Weights of a small transformer language model.
Size: 8 layers, 4 heads of 32, MLP 512 SwiGLU, vocabulary 5905.
Architecture: RMSNorm before each block, rotary positions, untied embeddings.
Training: a variant of Adam for these matrices, 203M tokens, 5586 steps.
MLP neurons of a small language model. Each row is named by its layer, matrix (gate and up: input weights) and neuron, and shows model dimensions 16-111. Each number is 50 + 15 x the weight over its row's rms, rounded and kept within 0 to 99. A neuron's up and down rows have the sign that makes its largest values positive.
Before each neuron's rows, "fires after" lists the tokens most often just before its 100 highest values on Wikipedia text that the model never trained on.

fires after: " Mar", " r", " R", "r", " Le", "Mar"
L2.gate68:46 60 55 30 48 48 45 68 68 75 39 65 56 51 41 44 42 44 36 27 46 38 22 26 31 53 64 60 57 57 50 39 47 45 44 50 60 49 41 64 62 42 27 36 45 70 29 23 53 64 34 44 47 66 30 69 59 61 46 46 60 48 24 31 71 17 23 54 63 68 25 63 41 50 66 55 52 50 66 05 61 38 35 61 43 43 67 26 60 55 54 41 47 59 57 57
L2.up68:64 48 74 65 59 63 79 56 66 58 73 57 53 61 60 50 35 49 32 20 22 50 53 63 35 22 59 24 68 70 40 48 49 45 48 43 70 63 60 46 56 62 61 18 45 51 41 47 66 57 50 55 44 57 38 58 55 48 58 51 62 54 52 47 66 31 36 53 52 51 27 49 25 45 12 45 56 68 40 49 41 45 42 38 46 70 55 62 75 66 68 29 70 48 77 66

fires after: " the", " Par", " $", " or", " an"
L2.gate257:68 39 63 30 56 55 48 54 52 57 13 37 33 28 56 58 24 17 36 71 48 30 53 57 40 56 55 33 59 37 54 45 74 58 49 67 82 51 60 33 48 26 15 34 47 26 40 30 54 35 39 53 49 40 33 47 46 37 72 27 30 26 22 45 41 48 63 33 73 56 04 34 69 26 38 39 43 50 65 65 62 47 61 67 34 57 55 59 68 60 33 53 52 49 58 67
L2.up257:45 55 59 34 72 52 44 29 39 33 21 67 51 48 54 60 69 53 39 60 57 59 30 28 39 54 64 36 52 55 51 55 55 27 55 44 73 56 54 60 90 26 47 13 28 23 52 41 53 42 14 52 67 19 58 59 45 33 29 61 59 59 45 46 63 75 55 68 34 29 67 43 61 41 50 57 70 38 31 38 42 51 71 34 58 46 67 45 42 54 38 70 49 89 23 52

fires after: "v", "f", " F", " V", "u", "pr"
L2.gate259:52 54 48 37 19 50 69 45 67 10 46 63 50 47 28 57 19 52 70 48 62 38 78 37 44 53 51 62 49 56 63 47 44 60 40 46 52 43 71 55 31 58 51 57 68 64 47 60 55 35 58 29 56 64 61 33 52 38 69 63 27 38 33 25 66 37 38 55 42 54 50 43 40 77 40 40 50 31 71 76 48 28 45 31 34 16 37 36 60 76 26 42 41 37 67 36
L2.up259:54 52 35 75 57 64 50 64 63 60 59 42 42 54 55 60 48 52 69 49 46 64 50 68 62 63 57 58 49 44 57 32 55 52 50 48 34 45 67 34 39 54 71 59 53 60 50 33 68 54 45 89 44 44 79 39 50 66 80 34 59 51 61 49 49 53 71 35 67 64 62 38 64 35 44 52 37 66 66 75 38 44 29 51 18 60 35 49 64 50 39 51 79 51 38 57

fires after: "ol", "l", "al", "or", "el", "au"
L2.gate166:79 45 50 54 49 66 43 66 54 59 56 72 53 64 42 45 43 44 48 64 57 61 25 67 54 75 47 79 37 50 42 59 50 50 63 63 69 39 68 54 24 44 66 46 43 56 50 51 52 49 41 54 64 72 14 60 65 29 56 86 27 40 32 51 47 49 44 62 20 89 45 53 54 60 59 75 51 53 62 28 57 34 33 74 76 43 40 28 58 54 60 35 33 57 32 42
L2.up166:60 68 67 30 61 48 45 40 43 34 44 51 80 56 47 52 62 40 56 59 19 37 58 55 50 46 41 33 63 30 70 32 46 42 54 36 54 69 45 65 32 51 32 38 29 19 52 48 52 44 47 52 69 41 65 65 33 57 65 42 29 60 50 54 61 74 43 33 46 41 68 50 52 73 62 47 56 43 24 87 14 69 73 63 33 45 52 46 35 44 52 31 59 75 46 40

fires after: " R", " G", "R", " g", " r"
L2.gate191:36 63 67 44 61 57 57 23 50 55 51 65 58 43 50 56 62 41 42 27 38 58 38 60 57 40 39 59 57 77 44 47 33 61 54 59 55 55 47 47 43 67 58 79 25 63 26 32 53 65 72 63 40 79 57 53 45 51 46 77 43 48 71 47 47 50 46 76 42 78 11 47 54 58 30 68 24 47 54 23 61 54 26 71 63 20 79 38 77 41 17 42 57 38 45 69
L2.up191:30 71 45 65 36 40 53 30 60 39 58 50 13 55 48 41 41 43 59 40 40 70 33 54 46 42 44 50 70 86 49 45 34 67 62 48 59 42 63 65 48 53 62 42 72 60 41 55 40 50 58 49 53 68 51 52 48 21 58 58 50 61 46 65 63 48 36 37 48 73 41 53 39 54 42 55 47 53 45 47 55 39 57 50 59 38 44 34 55 22 51 26 56 48 21 38

fires after: " N", " V", " M", "N", " Am", " n"
L2.gate18:61 75 59 81 49 45 61 49 61 35 29 44 53 33 69 60 46 57 43 50 67 55 42 38 19 31 54 60 59 73 53 47 55 63 53 99 57 75 70 56 49 44 43 52 44 69 48 62 67 35 58 70 35 45 88 47 40 50 71 34 31 38 34 41 59 49 47 29 26 49 34 30 66 45 29 34 40 57 60 57 40 55 45 31 32 69 65 55 41 83 53 64 58 53 34 44
L2.up18:41 66 38 63 58 54 67 43 52 40 50 28 43 59 62 64 40 64 48 46 50 48 46 51 39 35 47 62 56 46 60 55 67 47 50 62 49 82 68 43 44 41 58 32 60 66 40 54 39 41 53 66 59 48 90 43 63 68 48 11 44 62 35 55 60 99 49 54 46 43 78 26 47 67 52 40 47 57 50 48 20 53 68 12 20 56 59 80 50 70 82 48 49 38 31 38

fires after: " M", " R", " r", "R"
L2.gate389:43 74 54 73 57 26 50 79 60 44 55 74 41 25 26 60 36 30 34 62 67 71 60 64 42 60 09 58 71 58 35 20 42 42 66 52 74 39 71 49 76 52 57 41 40 60 25 32 50 46 51 68 51 29 66 36 71 54 42 72 31 44 58 51 31 51 49 28 57 74 32 52 61 29 30 47 43 41 33 47 56 17 56 37 68 35 44 54 60 53 47 67 50 56 63 60
L2.up389:50 70 37 35 60 22 82 40 36 26 40 69 59 39 58 41 49 34 54 36 55 68 34 20 48 17 57 48 48 55 57 54 51 63 55 49 44 40 33 50 62 64 36 39 70 42 48 50 58 96 58 34 48 60 17 50 39 32 41 63 77 52 36 63 51 50 30 54 41 65 24 47 65 15 57 62 45 06 36 29 44 79 28 36 63 30 61 44 20 34 45 51 54 66 47 50

fires after: "D", " D", "d", "E", " E", " Ad"
L2.gate395:51 37 70 52 37 55 52 34 66 34 27 62 49 61 00 49 52 55 72 58 51 62 57 89 43 52 24 41 54 43 57 52 63 60 52 83 66 58 67 14 39 60 36 56 65 52 40 83 62 34 44 70 37 61 41 51 78 44 40 25 33 50 48 70 60 77 43 30 19 49 59 40 44 27 42 24 39 45 71 56 30 44 73 39 63 68 34 70 61 31 48 46 26 51 36 38
L2.up395:67 34 34 64 58 55 71 31 69 42 34 64 62 37 47 52 58 40 57 29 52 34 62 59 50 48 57 38 35 31 50 64 54 45 58 60 38 67 48 50 28 52 58 66 35 66 59 63 36 64 41 66 62 75 38 44 22 48 53 60 58 24 47 41 52 50 48 53 46 72 46 54 27 44 52 38 44 53 56 67 49 58 22 53 40 65 73 71 27 48 45 56 31 67 55 49

fires after: "-", " S", "S", " s", " H"
L2.gate409:67 51 54 49 36 79 26 65 54 46 32 59 31 43 54 49 42 38 40 41 64 51 28 33 69 71 49 73 18 53 37 52 58 55 37 63 41 34 52 56 89 51 77 69 38 25 46 51 41 50 42 34 30 48 49 68 36 58 64 63 30 39 69 41 73 52 53 32 64 44 49 35 40 47 60 32 52 32 66 78 54 43 45 79 43 77 73 50 30 47 59 56 47 51 81 70
L2.up409:70 59 44 61 41 33 39 67 45 75 54 40 32 53 47 69 51 58 63 50 50 50 66 45 62 81 31 75 66 47 63 24 56 67 58 40 65 59 49 57 36 07 62 58 64 36 96 61 33 63 13 34 58 58 46 71 43 41 69 49 52 55 20 42 29 72 47 31 58 49 91 28 30 46 63 34 49 40 38 64 49 52 47 60 33 43 69 53 31 49 41 50 80 43 52 62

fires after: " l", " L", "j", " J"
L2.gate154:53 66 64 41 51 60 83 51 76 34 65 38 42 52 51 35 55 75 59 56 59 36 31 28 51 41 45 79 26 57 43 72 51 41 74 59 63 88 50 61 62 69 69 54 58 41 48 68 56 48 55 56 60 06 38 81 89 22 47 65 40 53 52 31 63 51 48 64 49 48 54 39 51 82 36 51 54 57 50 39 25 38 51 50 48 71 88 69 48 55 48 34 70 57 34 28
L2.up154:59 54 60 27 48 61 77 40 51 45 45 77 59 80 64 24 63 71 45 41 79 38 47 27 33 73 51 45 17 36 64 57 66 00 54 65 40 45 59 37 66 75 46 26 81 37 62 24 48 58 44 55 66 33 73 46 51 19 38 66 37 42 54 41 34 42 51 71 56 36 49 50 55 67 33 58 69 42 73 62 54 55 37 19 47 46 70 50 64 77 49 56 50 34 44 68

fires after: " l", " L", " sl", "il", "w"
L2.gate396:34 60 48 25 60 74 79 28 78 54 26 75 54 55 44 35 62 50 52 30 59 84 31 43 77 47 47 41 58 45 78 54 02 35 55 61 41 62 51 22 83 43 44 63 57 24 57 80 53 51 49 57 43 59 56 62 50 59 32 41 33 32 29 50 60 47 46 46 58 49 45 47 27 69 68 72 42 46 45 67 52 44 38 55 73 63 32 34 40 50 65 59 44 45 57 42
L2.up396:33 39 46 46 42 37 47 29 58 09 41 52 33 68 35 45 33 67 50 49 69 48 39 49 60 51 41 49 56 40 51 60 55 51 51 53 63 61 67 62 61 58 33 58 87 53 42 47 50 52 69 34 34 58 65 51 44 33 53 60 51 39 21 35 56 35 41 45 31 61 63 15 65 69 62 46 57 49 43 53 39 61 58 53 46 26 13 65 61 45 74 43 39 37 62 34

fires after: " R", " r", " br", " be", " l", " Be"
L2.gate387:38 65 48 38 74 52 54 46 37 38 54 51 26 42 70 48 42 62 27 74 38 47 20 64 64 63 35 49 42 52 46 39 50 74 61 63 69 39 29 42 74 31 47 59 48 12 65 48 62 61 65 38 29 58 53 78 46 59 28 50 28 26 47 52 51 43 48 32 64 38 21 69 54 46 69 36 58 46 57 49 90 51 21 71 64 46 59 39 65 56 61 49 60 49 35 47
L2.up387:39 42 43 40 58 44 81 53 48 58 43 93 50 48 68 66 53 64 49 65 44 47 19 36 35 58 54 54 54 37 47 22 60 40 71 56 77 37 40 69 63 49 62 38 28 60 55 75 59 48 62 49 61 34 36 58 86 66 16 65 61 29 44 56 36 47 36 58 53 74 46 50 60 48 41 71 46 58 59 54 67 49 30 50 23 37 49 52 63 57 56 71 10 75 31 56

fires after: " g", " M", " G", " A", "M", " m"
L2.gate90:33 51 66 71 51 53 62 63 46 57 36 09 78 40 43 69 36 67 43 64 50 67 19 33 74 60 39 64 62 63 50 49 49 72 54 49 74 52 17 31 78 27 57 74 65 63 57 63 48 47 79 45 34 77 50 40 54 39 45 53 29 42 11 49 74 35 66 40 37 70 59 40 37 32 46 49 48 42 33 53 62 56 48 52 49 56 93 57 55 35 41 51 75 58 49 54
L2.up90:60 45 53 48 42 56 74 54 52 40 26 27 45 43 35 59 46 75 40 64 61 61 61 44 53 54 20 49 72 54 40 38 48 50 43 41 79 31 23 68 68 24 50 82 52 40 66 63 22 40 67 54 67 62 57 49 37 64 56 57 34 75 47 61 74 52 65 64 71 70 51 32 45 45 32 49 50 37 44 65 56 64 56 71 30 56 76 62 43 48 45 67 72 58 02 37

fires after: " E", " C", "C", " c", " e", " a"
L2.gate408:62 54 47 67 72 61 66 55 55 40 59 23 28 56 41 41 33 25 45 49 62 57 42 57 82 26 42 60 43 45 35 55 45 44 96 53 66 38 63 39 53 44 70 57 39 51 50 35 40 46 51 60 53 47 33 75 46 70 37 45 34 47 58 56 32 68 32 43 77 35 54 74 61 49 30 28 41 65 33 30 64 32 28 60 55 45 63 36 82 53 69 47 45 57 76 71
L2.up408:48 48 29 36 55 36 69 58 63 55 20 21 58 56 25 58 48 69 72 66 69 62 42 51 61 49 46 57 51 45 43 41 48 69 71 40 51 41 39 29 73 60 54 95 48 56 51 41 52 51 78 64 63 44 38 61 36 39 05 76 36 49 51 41 45 44 64 80 66 60 79 65 22 71 49 66 51 42 53 35 57 40 49 30 61 42 42 56 31 53 54 48 55 64 48 57

fires after: " S", " Sus", "iz", " P", " J", "S"
L2.gate5:43 34 43 64 54 37 56 49 67 33 46 58 54 46 43 47 48 50 80 36 29 46 41 31 60 50 68 62 53 42 66 32 59 19 50 34 27 72 42 26 40 71 75 69 38 70 55 56 26 49 45 36 20 70 61 24 62 35 73 32 43 46 60 40 51 54 44 36 66 30 67 42 56 54 48 50 31 44 59 52 51 51 55 39 27 50 33 65 35 40 33 45 42 48 57 46
L2.up5:31 44 58 56 69 56 31 52 20 55 53 61 13 26 79 41 70 50 41 57 13 29 30 45 35 44 60 36 82 64 59 32 50 41 56 26 63 45 51 59 35 39 47 51 19 33 34 16 56 37 69 25 29 59 55 20 49 49 44 20 80 56 33 44 45 40 48 48 71 50 60 42 61 51 42 41 49 56 31 55 40 26 57 70 52 54 44 36 65 33 27 34 83 50 49 35

fires after: " R", " M", " S", " r", " V", "r"
L2.gate426:48 39 26 31 56 57 41 43 73 40 70 56 70 44 80 49 32 44 65 68 41 62 37 65 52 54 44 32 53 32 29 44 48 54 73 51 52 32 77 42 50 50 58 47 43 38 51 57 57 57 34 51 47 42 28 45 54 66 73 71 44 51 48 44 64 22 55 57 50 52 33 87 48 53 43 34 66 53 39 75 29 38 65 90 36 49 31 62 62 26 51 65 42 55 19 53
L2.up426:56 36 42 60 50 40 50 53 50 43 37 40 37 45 46 68 45 54 72 52 35 87 37 79 45 45 47 57 75 49 30 37 61 49 50 58 48 52 51 52 79 63 59 61 64 36 27 66 47 69 56 20 42 52 56 45 49 54 52 55 40 47 58 51 60 22 63 56 49 41 66 80 32 16 39 68 64 51 32 24 53 62 54 63 54 71 29 89 41 39 45 70 41 59 66 47

fires after: " F", "f", " S", "F", " inf"
L2.gate468:56 41 39 61 53 91 59 45 58 54 47 71 28 49 54 47 44 44 57 32 39 46 61 43 25 56 74 57 59 87 67 42 49 49 30 50 49 41 77 30 31 69 37 73 85 54 46 45 43 49 38 40 19 45 35 34 59 41 71 36 45 46 53 36 69 49 62 24 59 43 41 46 52 43 30 58 53 33 86 72 57 53 35 35 04 49 49 55 39 53 44 57 60 29 70 69
L2.up468:32 23 43 63 40 69 32 48 62 52 58 06 44 59 33 45 51 52 68 64 49 78 55 59 39 75 53 55 37 43 45 53 58 49 38 60 72 68 26 60 61 74 42 50 56 32 43 39 74 69 24 27 40 55 43 60 34 42 46 49 35 42 64 66 39 41 52 39 50 47 59 53 52 61 63 24 54 34 27 44 71 55 15 51 29 33 52 71 54 50 44 59 47 36 43 74

fires after: " S", " s", "S", " f", " N"
L2.gate451:46 49 50 56 42 60 63 33 55 50 69 55 10 33 32 43 43 66 39 56 54 40 11 14 48 77 55 37 11 44 70 47 28 61 49 62 49 53 66 14 63 43 75 86 64 52 61 58 58 45 41 58 19 60 56 48 59 46 32 37 50 35 56 42 56 56 74 26 49 37 70 30 61 39 45 25 45 41 54 73 40 57 46 56 33 81 39 42 36 51 50 42 87 21 68 60
L2.up451:50 39 41 74 45 39 58 25 43 55 77 74 41 47 52 47 71 63 67 56 46 53 26 31 30 60 63 41 40 49 66 73 39 64 30 53 51 46 86 48 73 60 58 55 59 69 65 50 54 66 34 60 53 45 45 38 52 17 51 32 44 62 46 57 83 59 59 49 67 62 62 47 80 13 53 19 55 33 51 57 30 59 49 38 47 56 20 65 32 54 31 54 71 54 53 45